{
  "hidden_size": 896,
  "head_dim": 128,
  "norm": "rmsnorm",
  "attn_scale": 0.109,
  "init_std_up": 0.0401,
  "init_std_down": 0.00503,
  "beta2": 0.98,
  "max_grad_norm": 1.0,
  "warmup_steps": 267,
  "final_lr_fraction": 0.1,
  "batch_tokens": 131072,
  "max_steps": 6511,
  "dataset": "wikipedia_en"
}
MLP neurons of a small language model. Each row is named by its layer, matrix (down: output weights) and neuron, and shows model dimensions 688-879. Each number is 128 + 32 x the weight over its row's rms, rounded and kept within 0 to 255. Numbers have three digits each. A neuron's up and down rows have the sign that makes its largest values positive.
Before each neuron's rows, "fires before" lists the tokens most often just after its 100 highest values on Wikipedia text that the model never trained on.

fires before: " "
L8.down1022:154169089137154162098131085123129114137102162198199151099144139125090151144090147166095161144153135180127128161125182100167104138144156051170064191164135092127097085153104161168113184166118119117117126105114092124115111087072075094122148063111109075129125135118090199137147079104144089101168126133107135121153148175151151124128083153064135130099108143073126163046105165153110060137164097099194110126064071135110106144120195119103125089160114111130138142096092169132111102182124096149118141180121088152087125155141123113074100113146170179099148144114081156146139104134171149057

fires before: ".", ",", ".,", " "
L8.down186:097169152074131138164151088159085142108120117168151138142082178078154077161116117121149093142147177137151124088134163114188125165141129163113103113114123106155064119097145108153135106190122139121091188171120127184138070186173124140106172130195096172152162120061153067132165163141102094102158132097153103086076146118109143101137117130076106156088158147122152168176105130172076151108182140130113121156100183078096181165100089127166174143102109088135093187168173152095087151134158216111118105180068134137208191106204172133096124114107133137180107159142140118183145128097134142116

fires before: " of", ".", " and", ",", " in"
L8.down2220:090071156164113107150166108160080162111138121116119143144090111153124131107126165162087079151130096168125115173125131119138152171146154151098186112170133134088153137165052130205137129086107135123092165066102121101114191099077119123132069127183143163065146139172129089129137127101145076150107159212123084151105103162145145191167108165126153110112102110086160113071165112079163172133151068133083120115150125106102094158110136168086123094114077083164125161093160179176092177113142118159148111099084120092188113078160116087152125088107133066081121138143116137145148172116135145116

fires before: "\n"
L3.down1548:138124149162079198212120158124102043101127118127113134139082080159133159132114168121183103164133093122161105128117154112102121155108074107166133112124142110139062174180153108133127143139147152170139113157105142134105137119108159145120116174107123054128182133072075134089101061092116107182102094183063192190136195145124083186163101121118106166085112114131135142152049119054146160169109169148150180082139105095099114120135062171114125098143176136116174153133085137120100139173118137102146139115121081146123138119146115139146132157147175138115062087159103135129109180101165123158

fires before: "0", "5"
L8.down373:119098118112112144111103136104143120219176120113076082177119114115125144134183154159194153161151110190133124118130165117147109127107076077120104147153168106171146137172082099095122142154134076127112062122100126214102090194213161101131171154101120148133077091114128169133128125074176121146164152060164046127151094190133153076148138099100128112161144109115108093102093186159117160094132140042144111165069115123145146130195150108118200153062100150160066138053158136111145126090136142163134166118129106097156118177144140174125071057095080135147190103089159117157167108149112126184

fires before: "."
L3.down815:180177150148132099111147129117147120177102157170102138121175202116106090137124074110122112214136132073192058141110135116150105075195116083147181132160119084124095144125106122114087118090129108130112101110166106202147176140125123127121163131080118118138131093151141137121173153178139098117132008141098159065086158127156086104125050206137094170119120113146183077119135144088122122171141129131171123130068166207077126170070140136150124125108094147131070121144188139141083161204135102133152170094098077118173130140151118104097100092130074119131090062186153115068154137161172108209

fires before: "1", "2", "3", "0", "4", "5"
L8.down1933:104076059107165110084137181091081116086161133142134129143098116132111152104119095128104160163106148160174089111159144105158116163142147141121128183160144134130134134162107146189117088109164117117138135159110109119131117110136163110116153149179052108112091163140133071116181112104155117117146139108115078065119088166109127135156115129136074090163116170117141143167051146120149162107106148093099140095138167063136084131131118130104143098055147105107081187087133071084155083145162164130123103104118182126070073129118114145167127123120166177057120086087113151125137131121132139145

fires before: ",", "9"
L8.down895:150114095097135053147150101152141125149129152112102077168120179174198173074124140164116131114138105126108113187106099137077061086140148098143183139074087185146127095065151111138184112164153178162120143164117158113146134112104167073173082153183127108131107108155122143065154131112120128118137159196109144121105091128119117128058151193216163098185114115096141147159096140123129080037149140129137107148134154153058154081149164153116137189163115137149140124099174091113055144076172126075154102127160120159100118152108153140102113076130059167113166103143120159113169147157147099173

fires before: "s", ","
L3.down1736:115103168113150100149104137112147061114118111089110161140164149112182155128109139130123132147101156185117149139152118131102164148090154140113105179100118157175154096110133120142175151129093129133131131158136118179127098198101151114139073102152125112135091140166123122091142106108096140114131130072090145172152047136145140108153058148114118133118163083089083106178100185093199132189195181139114144129133103099096092176098166113129089118136112170106152155145143139071103083149135153141150055110136123150161045125142094135109174145053140153123152110171139179093118116135068136133

fires before: "|", "-", "\n"
L8.down1200:141098073102130133134072090088077112128125165067151078121123201135112132145151172091141126151100109134186136098080154145172167095105190090049094100093140116140120079128098151161135064123126140143128111172103147118113160150098174171125126119170174092094124175109118107081114151122201197114153084188149070139134111153105131160102146101161125116114205108174127102128092162185104106155125244104117088106161154167146124117128121131086150143113154142115151178135133152150171194129159102143138094147155198161100117112141097128148157110167106157097071116148140105121102140112095107127

fires before: " the", " \"", ":", " that"
L8.down625:096104170127130096126125117146173122109098135143118163154090123133142164056134116121199111099117081149172132114083138127112172132149120170168101149140159110122144080133156108114101129117095136138098072130169170099093130094089123132082139162109097212092135123169140181179099135124136105149121175105084142116198147102133055081091183143089175130095150141138178134125080116102155090123138173148135171112120084147147118125150110185141137119126073143121126117157143152114124135108083140137164091071133071185130137156142136100106161091194149095123084098129107093151140087070144130137

fires before: "9", "0", "7", "8", "5", "2"
L8.down1694:132118130185112117077118103135082118104095125104150134144131114128112163149145132149107175140106097145107177187139076109152100115128154134118097117110160149093172087043161153117066163084175042159143196085162169153109117109082091130104112106053100159115181120090116147112192100176112133117148090126171100100033152111134151048179110071113131097139134110151105112164145157146104072157089156145095092109081112106127112169158166093086096082133084146157199151129163145102115092115102149163132064120153097130095104098188128112145104101121146069161128136170108101118138164153071112152

fires before: "8", "9", "1"
L8.down2069:127168174108118090140138165110156142149085126116207126119135115122142186105123087114143158129059177119122169122156157137123114084065076099214101123178175100134110075107162143161126093196098177094142170125107128129152087124128131139115129113148123083148147100155129165133088108114098115114091085168088172103144136132120154147151079112138143144150136114116134106112094125100152141138090126095097139056135166089132123126137124172095121093113151145132091055188119138125152137185110097152139101104118122136104136150045140082121138163115096106106124125109048101128152178166174136169

fires before: ".", ",", " and"
L3.down868:126173159102166125103152129205128148078128143168076171095136109100145123153192162093176102128107120200165090168200143119153125136155115123083139131146103175138114107125202111158164074101089206160166120140126158175138204201094115154143086093152071155127117089138137159128157058113115108152168144101117108096093146132166076138217142132121132162115196106148136089158118147116145147114132122143146142102120120116140063120109136154098145110074112128179092178117150187108146146090136161119135154151204140144154081132102119100082184107140107141107142192139166196147183190159179063163

fires before: "4", "3", "6", "5", "8"
L8.down947:133085136170095134090105145114150051130101098163178088123154081135145151105182142099131131164169135143110137104126131145126108088109117153182133112142141135133064079185139086099118143085087123150085092107146186116127159159084127175104158141198143092153085111146111137086116124048144105129157131126140198139192185161167155132150099155103174123146123083099108135125120171104123095148159135092125140159109184098105187125197110173123139164163113103120187157167082147126209158107130120128125087124174101083146132178131110159145079121215152117147173167138117106084184150166202127080

fires before: " ===", " ==", " and"
L8.down391:162091165152102129112136159139168097157124149135092131093150110150147076133187081087155144133112109136106074105118215158147067151154136129179120078094092115114105124123081129151175078129160148104113138160115097058133140114142101114041134099112058113136154144133090107168132128125122131142142117158174143144102115117093125155152043134152080100153112127117120086133111106093121107106117149101134099192159109145119108119066162139067053129118121130145121101161144148105114103138119141146122118087133176183092130184143052092191133112173147176175080120103144111124133134159184172154

fires before: " |", ".", ",", "\n"
L3.down1025:120159117139107147113166099081152188137167130158125128129112162172101218156133133155121120104111139114191121142098068176151170105091113156095132143116115065085162161108179121156098109128144141182121184140133101133117123148072155138156166075110113161137099115136181113136125135153184129155172173120118186176193111115148113126132125157149086118094118145124134123113125159124190165178179105069102096122131161116128177129102087124144100113132076158160088092174189117149110139112136107071123149066110136125185166156122099149091164109107137047138141132071174099147167162171145126071

fires before: "3", "4", "2", "1", "5", "0"
L3.down2082:157107117184117125115137152125149158129140104169153098084135136147092126157128110113099174136145109080102155068171112154154131047122153151097111133150141148142129096179080160127104157119115054095135103080167154136127143137143117154127124120157148097097082129163122124103194114152131083134126169143167125043082066122120158156117175119170163115098136162113155156148082175160077065117153132085157116125173133100140176151152164132106140132140113126100174148091130146130161188124112119121129142099127139146107134147166097104165100112153133090096115169166110117121075166150090093088

fires before: " the", ",", " a"
L8.down1606:080175112128112132176122077081255122190124138164119178074166171132090121166095132122124164102114125145157130123085184120120093201148100106215147094170137115125130177134122157075143081096146200170106128176139138148089120125128132151140137106243099203069163108109162133182099207148104130152154173098095143127139178165122107098131152147122156142141180117150160175138110127179115073159096100184134113111169127113121201128121117184071108165158113135154125174143146132116134114153170198032205163148074106163191116087172129119075112172158083134126109141080150081164141128129108139099

fires before: " |", ".", ":", "\n"
L3.down108:115111142099088101163095155140152148121145135134153190113113154079080151139120172083133080164169111098089124081169138149099078149085185121115124141096137168070092059093129220141144141145134126125145139114196105197160175088130101116179125082123121153116172173144108132142110124120126080089197149138189130052167131132161099128151152091132144120152152076143129126143182136088135134108150159109128124163095086181124143089178134135128108118153071120115131154143140155134106104139181149090120133080136100136150096089161152128152132133127108185121123134140138132078072115119106186124

fires before: " "
L3.down2014:129117189139134143112153125145062131096137097059182094149140118165148151073074128178183108092139182125121115166151134074183112148135069122172103165040061118141121131083136210113153107100071094161138079197148085122102173077097132147128174142114156132103118142162079098081149089121173113099131154116097142160121147194131075109164137083082086137127152133102140104165113154122153106128106095166147133098097137050141091138119158152109121130126072174134181140170096160114186119133166091044084140183125093093092126035154137094102147095107155146101065102116070122151169127119108136169

fires before: "0", "1"
L8.down1603:151138148103170069131144163108120115092126123140159129154083157122134115106110131157126143134138102087143153099127117137119086169157161155116177108139154129115128054098132096173124130152152070116157127065140122077151107139139161129115091186157138158092157129135135042118121143155142149158125178099131177108131124127122143046133091138077103171146122114119098179124080101103117131100188133053156168080180084118126157112081138166110070117095101166177162180094137165133139107167124129072099133170164141062107154126139077182135058125159049099141105112184110125128138121142173078166

fires before: "\n", " \"", "1", "2", " |"
L8.down988:154146099118137129056125184088070116120165141061088137098104126084131104103116096152098098178171143148196159121153103123205134119107210089137140119108110119103153099142129131174093089148124170098133141100178133131111084081085154050042109136081119139086123134212150142192139083129141113161067146182117092081167114180141111152138117136147147092144080114149164112110120153092151091162145159123171143164071127107106080198132119132095125133107147127129131166148171106121156081130160147110114066135099132117133091049136141146166117094101128158148145122107184165133136144121149139137

fires before: "\n", " |"
L8.down179:125165068177135139090133166104209090143094139132107107166088120163169134143123128122177070118142091163116143137165192113183146127072188134141117137197171165137145103105110191161118104076199064158155082138111164156132081112076151078143130121162124092161097173144095134120100164130120182161161048076138150128121143139095103163099098098158167146119134144163205100086144129111123118117119127152206144148160118111103157108146115149134171087152094105165095139148127085124097152135098056158138073026096153067132075102167145157123153119124145104057077125182100116146101108099096134133

fires before: "7", "8", "6", "9", "4"
L3.down1948:171131150114136100135171143178178058126138146137170137137067109134116128119145129149121108100174139151106060134121117096118132079093092103078178095117110141156127128173170088136188179092186144166134180100171095149207174094135120184169152113069126111159128152075083056200129167092162094120058118070129124113084077118147123061176042142135117136080176169078156128145180137101133118111134113114164137110117097103139149123138160125191145100145138109149175109069175150071156138164139109106104130114117105119109116078123083155145083110099099165105096097143138128104176140122159173153

fires before: "\n"
L3.down372:077114109129103160134148091147132126103112119101144171127171101093115157099125134128151083188134109109162128145144151185111094105152160131073054103172159154130136162131118104109071092099153046090139088148151151138089160119153138082074150176128119114110241129081158127138132143033156116143099078164085182082134120124165137099099116084108128120146196123112161140088120126113095153090151148087126135105134157204069127129152126120110161143137100087107119143131073153107150133144166131173109177169135128121099132225098146156112144179178112169116120134088090110108064140067136122130

fires before: "|", "\n", "-"
L3.down630:089084057152126150125133092145178096082155134111144111114131093113113112119122101102180137107124072171185080111157159089123156092125174116110143071132179175149119132117168178126170111110136106125166078108138179109093082151133203118068156167131132121108155173132109135067140087113071081137135117168135121141146127134165136088160100111129155122104146133120093052164062090044110174150165125083201120174143122142152152121141098152132126120154131129147086121103135092134142115106159129127151097203113104120078057185048087096150143086186128130146067123142135133172175157165116118182

fires before: "0"
L8.down20:169104157136130167109144123099153126202091116105113154142148139143150095146138129131126127178137078170143130109172146107077160167198086136103148147086168200117128147125082084122134098177112140112149093106158134164110117117149145153089142121159098086119101094136147091084136122139102111167117119106092138134164092098089131175129100106124161095196128128128127099130111071046122164137133168150130128119121087163112137113149170125116138150163155059120167111088145090184152115079148159066135119121105121147061167108109123095132152096093123126121097113174090081111174145177133196124

fires before: ")", "1", "9", "2", " –", ","
L3.down83:147113120117159099089137167155173158181159131113127136109137120131154165118142167121121120086159130131142102098176079152104123090156129088135105126097125097157088076155170148169137090139141163132091146132176139144114204147153139144129114085098111138090171107088129140074156122163066116081123210112110127134078146137126182095164127146133098159102118141091154094127159106203157105092117188136122117196109082074163085180156143164112142138097112147115146139201151116109134105078086195104205136107131141155137149093120123179067077105077138201133136130153124146195155124230139056179

fires before: "3", "2", "6", "1", "4", "7"
L8.down1882:155130060111089075099180094131140126116086181157151082148093161114158136146101165153108163139092179121151118135129068134135079117128157104157147109098123113161141124132105143048106172145167097168100108147110117101134122169097110204203116117113085137131111142130131104193163139081088138107078116156101121075144163068141125103124093113152195168103110115066115173152135145156127086179184079111152166154149110120165090179113151104090136183162110077148134141119164125079156181110136125117155115075161111164162118104128103144117106101142102103202073118115056159089133156175188102166

fires before: " |", "\n", "6"
L8.down1623:183128127125160096176160133170111104153131157091130130148129152111157043059163148106166125088116134112096069099153113169166068173118143117163172112112158177120150144121136171112120086122103105143127127121121142146159117139141118051163145167141123109090133055136117148139121139136109185126154117140151105163086146077164062100157149127108129137111117129128145160130164124131106138133112146127100075095125189095159121151097094186063053165073170163080140120102190149134126117085142180121162187122134185120152048185171105114137155197118116123158137186125168152027126180071081132145

fires before: "9", "8"
L8.down1464:131166121079111075095186167145197098106181127143131115074125127092142110111135151101118076124131129078163064077149195142169105076114149153128158096190142069154204105128118109152105121078068193117112148128136151142125077124108124072115112143124152124176165171130174133087132107155151123097146115107127097062146154097189183144105093103201153164138131144137138166148102124178161092140100156135184093163144071157170176125137195123093090152077174140074109125138140106086142134103109161100118174135109131137148128181127135145121099128174082169162114126189055146154186152159173134129

fires before: " ", "\n"
L3.down1866:117106161161145089112121140196047073178123145143145051158094122152095122076099180094143142090117144134127075143160138101204155109173120159120148094140074151195169172122188122128146172114092110144114064133144112166130156112164118141164141161062095140080090130144137143104158121177104207121091104116157118134115106146138082100147127126120133105138134161097132062098100116109117166097096079126198119156123114136130130124144122211112096106148114107196131212111136067080161156129130102087145090139093133075107134100091151097122203068100106089085128143097097088093106117098102110150

fires before: " of"
L8.down2352:150108156138098153077157132136108063087089099122143165122091133115122134141130087106105100141102071132106107212130150108103109127117142106188107134124139132119120110132164192171178189168127187139121096106073098137100145103104149174090136118060058128089174163123135138135138118133157080100180154123183142126076155103112129110161166115115134131067098080087154131184132138152130073116176201132114115090164154159179157134149119155119167150140089130125127108176123134152086142130136099124111081134138155121121118167100135159093136121115117127210145161095173141107160125111118061095

fires before: "4", "5", "3", "6", "°", "7"
L3.down2048:143194089202101080102185124158064047128091094107124134163146112161108117107179138151166123176122128103163099064123120134181117103179160194114134145177123084122102114143123101148142121123054092112135110061167139097110134115171101107085157073132062106143114087107133147151180148145097113067160095127136094086116164112114198117096116096050162150110162149095080166176128143137109080105097131129191166100119190099156157113176136182133126085175144103084147190197115085116076110196107140159148145128151093126148137132154161087104088086186106102166069175209133153106159107130155105119

fires before: "0", "1", "4", "5", "2", "6"
L8.down43:120148126145094156142110119066098122105118130118160112132139171139068112121120127075126108155151105125126118092141138122102114126100180147115097134129115135071150117113118125143158137103191083132152131088111111150095134193152125163122132151031127172101101147149141140127056115059131102118114148127127078123071109113150140091107111113148100182107097181184047141124133119109117096117101127122098119102163110137199176131176149147111128034160144030196079123139183136131144158179092101119119102139185133121125156096089159125123081101102144100149156181134162195161157134148134083198

fires before: "9", "0", "1"
L8.down786:100116097155133139076109106139160137121134137161123155165183151156165116163244109138148104177181083129180081156140136111103133124137155118152138163097092151125096086088089121100080109153077120170172112116149103123137125151130130173173164098140093148154112153131120141115118081148166082172078109156108135082137165105135099102156117153121152120126155132040136122141053107106165070120145120178134146128081145119090080063123103136102129170065138070152162111112094121120072116077116145045168132151117102146129146161152080135095095073141151121117089184156147131157088115176084102119

fires before: "1", "2", "C", "S", "4", "m"
L3.down1823:135163083111101126099127153215112046142108098075096151148112145097111168142108113132081108152131189165130136177162120134126148102149131135076139117130103129081190133117132141141113184162117062097093167153114119122059114132088142140059100117165120164112090153136138055149102127131081148121122114131102098155089158113123152093106094087179172137148070069045141142114147109157114090124108049129121122132109085125116177176107153131178114114121082088150120164108147157110189140122134153062089133166154113143128137127148173112149112060161128119146113084133064128160075085168132105072

fires before: "9", "1", "0", "8", "7", "2"
L8.down709:145129147104099128088082140129110120134119149099166132141148119145141141134139121121139134116148107097122129119202171164144113104209171097127180196151142139154141101121124133103120134089117155187129111166112120132161125151111094131154120123128137107142124173109111153165114098154093145125142117131123117113089153103212110128144038161186113122104140115068111047114103056093137140105101134098160150163134113093162058145147113174132113116178158130128083123126117161154130124127152090109100124145114143138178161138114126124086193069126100162125164111133118086105108179115190112101

fires before: "\n", " |"
L8.down13:160124130090135117084123028084241096117090175091137088153134158172111145146178120165109156162157161116108115162126150101115151098141141109096106108158138182113110126190177132027104177129151171101118135141131115176148160126110171157113121159152170097146123176151155146113123065101121128142095128157107092081086082134109161161065085150203131138188103156132077098117139168160160185097144073037133100139145111135103143133120083166155202125127102127106196161164199084121143210056121155044185174073097091109127151141093100157179093137169129155114095162111112102141137153104145156117

fires before: "\n"
L8.down2338:205147130150107086130099142179124122148102171151136144126150093147132132171174132106133162117170132142134113120106110185143112125057090085139136144133183093171118148149150146057140125078068118142094153153161071135147144069092096069124169124133105141132088174105164132125118175163120115131131168123152124129120166107035144147127148091156153093167195127091056107128126157061196147107089095112229119255096099127198132150131164135188175094120152114088123182198097133170129109174092137150169170100150129128094125126106102163110109189130138172143185190108118093115076137112093137118

fires before: "0", "9", "8", "1", "5", "2"
L3.down121:167185103146148137129192113083049121141128064153142120143132040139072179177085137152074125138106175136143102148161181113165115127111112184130103120074107188052115128142083135130127153102203138062125082112186165142131157167158139120140154124141085143134092113127149110127153122161138120141177095090111140149142145159138151183126086117156132147203154112177097132135122175108156119141186075182128137117142110151163128131158109117129157154057152068117139090082154149131104138118092119094101118135117225128095110168113132154209149130099090106108084117153100129120163102103172096154

fires before: ",", ".", " in", " of", " to", " for"
L8.down2219:186124186111099087179115116174105196141151084158140120139113152147124112140117087224125037126111108107165119118105127129123092121114131151110158204199139152157135087095128137131127138121055155119076098098110098155128153155118134128144129207148144131097108105170118131117078109106114145175086163239162143073101135152123183131166113152125201112117179115095143123151144165094149127152082110104144204167146114121164106125158159161147132161103127127157176129131085179116121142118088132153080093133150169169145157135113121191109158105159122050108103127080163145122124125177066119091

fires before: ",", ".", " in", " |"
L8.down2175:202139170103146126097117149145119107104161094236113152096116169127159078108140133157147150206142102096187111177123099119128072124133169127130100141120149100080118201084153111108110138143144138124119106161077140098131142117128134142094151174152129154199124146145126115160142143113102083190146159107089128102107136149147088132127157218147102142157121156170137171103181144142130108134138131149118156090127095119138114132152122145133129131147121156078055184166160133162135080119142139121083138136110136126158095107146101125109111138070117105144129072152128198086145143138153109125

fires before: "0", "9"
L8.down144:109121109128148128082114025133187099183115167153144064113167143094189174141140161141078087158137181130080127150117118115085161127111083143149182147151113119111112108121073130160158162134147129106151127157166106136113094122080059222155192143098151106171124203167130124133191116124139165099108122116144138014143072166128187173124134057121162143103156152074144152132093114164140070146132097073132160157125117059125134125074158167110115211111155157142125128074142082098074116086118054183167098110108105117087130115130135143114106072131090050140080095141130164114114088134106124089

fires before: " |", ")", " (", "\n", " of", " =="
L8.down959:142093102122146122124084147076135129131124094128191203175159177082107151163067133091121075123155119103122152159168112167134174125175147135126134173167080120126111186143102191205098078114100127127160165137168050094120148125123134133137105130164165077100154056053128115117093129098127078154122144128116150124143082163155143124185144153103175096176069099137056185112192113086217170139154127129083113147081108134106126143084120131117135132121121162136098197071163113144119148150101150103169118134072128113183111058127099185136059088137093189143171104079091103110096197153126126116

fires before: "|", " of", "0"
L8.down1698:124074134147124155071106092192063097108151092108140134082142173114105119167148096120089142136107116116113099095119083145124138166122153076117143165200117117157132077143142138163150137154069171148146169131102139154168130163135168126130116136051141114080139107110121166036123145139182108140091138138141131086169155124181114116145125117108062152108097098121123162132089129136054126134164119123100160139129127092129135133155186141096068087105161188194196089135131148083127139136107064141156125127099106118152179164150126132165128130123107117157159176158192154130000163125071084103

fires before: "8", "7", "0", "1", "9", "6"
L3.down1328:124144151182123113180161093154156127109152104140149102134123134123156120111140126099147132092111177098094155134126183115120082069092063127153159109133131188139134120129126167096085168096117069125123129156151117130111131142096131157179174151113168056158114111187096086163077138078064068098104138155156141114139146187130095200150136148121136118090148096061156138129134133127140141158079154096151157090144088128129137121194104136158132091120151111168128116146095164130140153093126040084202190136106114134058103100063144115180097121058119154116113156161138153078117162132143098149

fires before: "7", "8", "6", "9"
L8.down1013:096140101185093126103143185121133054142128105149153156139142085139163083140125142138069155196101175126202120111093145133086087136120088161102110165135120109142123110068181144167123118119113123152166096134087200167124111187085115165087129115140125144142112156121196143138188171104113173148121120101129129116108102129165100187136093120175119156151116199054158110183045123117183149160143065119106188103122097141157164120089186111166089140159122133127066151158087204143163101114152127102116065154117119124176069078123156111096101169067135099153102120142126119107119139101137198158

fires before: "8", "9", "7", "6"
L8.down1758:178148070107121072088162128101058098109127135164101102132112084151119081153127101098081125162183154105076102043150176148169132108135114130138158083134155064161108103126087110120119148104134093128145100092127165140148124074148163057112116093146110105107126113096105127102159070119160110125148105155103082129175132094102137118148058099167185145140139102116121111129084115120122124093130100125170149162102161106146121149144110167142114155113144143160096116127153093121074187092086121116088138128113141174178109092113119105112140088139101167149158129165074122145207124131107134103

fires before: "7", "5", "6", "8", " to", "4"
L8.down1581:077132100121077112113130134074152152085111087137169140152087160199127091152156089120151167167142155157089101167159138145123044152045114108127152139107144116043125100123145143117130161126105151172059092146112092144153129123118125109141136093114130081094135119115123127161126119064119136090175063107117162162121181149212129089129133129125116121141118190123145133095149130103072159255134126106109130093147160152129162089121112163111110112107120131149167130096112203069113147138213167092153182126084149142178088094184150056105166081151157149195118118133097105099134168125161172167

fires before: "7", "6", "8", "9"
L8.down123:081163096126130082112171133076147101127204195119112173136110110140103142086152175126145137142150144122148152200094190122126158082151083137126114136168120110114064056129184143087136167086114144145189065141117140142088096170118146140191136141158100120071149178153121136147075155095162091178135175129106192138124141143145090140132112136141157153135057169163145146114074112144202151140099106142038131098115158165178135130131119145079116118130110098124136100119135172158113140166093158168104103158161101117145124061132123157148090048152105136162113120179129128112150112028108093113

fires before: " ", "8", "9"
L8.down684:104059077154061134134063099137198071091099148193090158149135134154112130209163137142087137158123087080136135095099161100096178111158137087183128176113098127177172136118144111106101112145050131153137145092214165105180157087104077126129101058186124151151176162177127084071101116094073145089070141153181150116125137137173092183118128121183098100104057102099163178100146110117171155147136107158162185097104116114116110139060137160156118120132145046136131118131091147133123103077091137081106156131104107111112137115166120177113139067130148117114112155151018081121134140106183067068

fires before: " ", " ("
L3.down1693:208111130047111122160041132099113109156119127078133125121155173150115160061113148085114136127132121130129217136187136126164177217109107114083118133129131114131138073149139168078117156113119163123174172172096171131142072166131104119137080090096111077117105156139147125124128056094147190123112172133088155145108127156137146103152153157128213076090105166141145145176146190146150119108155163099133115142105110124157181107105159087130165175135145156140208104198139087135179057085104135096152069117106130136158144128122087122134177129103101141127110163103096135117140103103140136194

fires before: ",", " "
L8.down844:198158143163110106121113085175109111224144166149122113128154117110104119102179157185120165084113136096104143194184074142145079144126087133076088126092111086137152093121103113128139146150079121152158108198094125153113134118118129080124103080093158141120144148170133152116161112123134104119082108120066165155120130158141090093180147191107124074178111109099140107136076131206102097071198108116125168187138115177107168151167192174156137050134128184119158095113116149107124128147136081114185109135165145158127089075132164162076163075075145163106124120149174170246172124080144114111

fires before: " ", " the"
L8.down1493:172153049116095138148140092088167115087129109166097106113155159128104122109099161079229114061129100127083121153109184093131111153171164141211153093210176138147147158138133175106084153114167116129129135143147131130113138099167143166175110084127169111170144107152104105101111170154185125099149081102137152157123109147143145145157134099097070160095132097139177083082132116171159111112143156111100142172121047156127123137182122129153137161153102168173095095163138113126132126086181100100127113087121181112095092091147135130130118166160069152109140127111059110111069118124130144194

fires before: "6", "7", "8", "9", "4"
L3.down1556:123107131114058103135104133143121144134134116148104136167115062204151131140105119144099140145148144144154102170167103114094077049180109108101104149147129119122155183139120147130090150170116116101137149146159075118074149043099167104092129103119172160178138208145107162186064075115130123132151102145105096103019127110089168176167143158158133127136166126091121120125140105114159091116091142140137106073092134188134132140144155080193115124126144116123132110146116138151114121111130117117151139147092119135104087071125196125108072121150159137116121123218053166129064143106054142078

fires before: " |", " ", "\n"
L8.down1598:097154146192157072107188155153124043114172125143099125064069180100152138079169128145141123115086074153111121099129113189134170137092227074110119154114179105111091119104142170048140149159116122098140130086113112178133098159064054123154098138121104112148142156120095130080128136116121134125098139117153151116156135114128122120120081135118129117081086149169115151141149158146152131154159159155154161127149125117089145087050101171125114125126108134089117086154148184168196127126099115131178131114103131148130114126121081097163170189122077089115126168162181220128104128140142084088

fires before: "}", "},", "]", "–", " |", "$"
L8.down1836:179151141120170158112154110071151134155136100058116152133128081108126100122162105105142080126129101136145117165135117199083150183118111111116181155124120136115129070127117128182120155096177167162132109178166153103062084042106136158144146137195117147157137143140160204110125131117115133182122133159167155092140096156153106209129159158093150136148081118142164108099155079141122093141129070126129087164148104130127109133114097205133069142144166084105092130162169158106111145084167161122160122141122129125167141086194158159083147187119185134102097178147167136086117105165116137165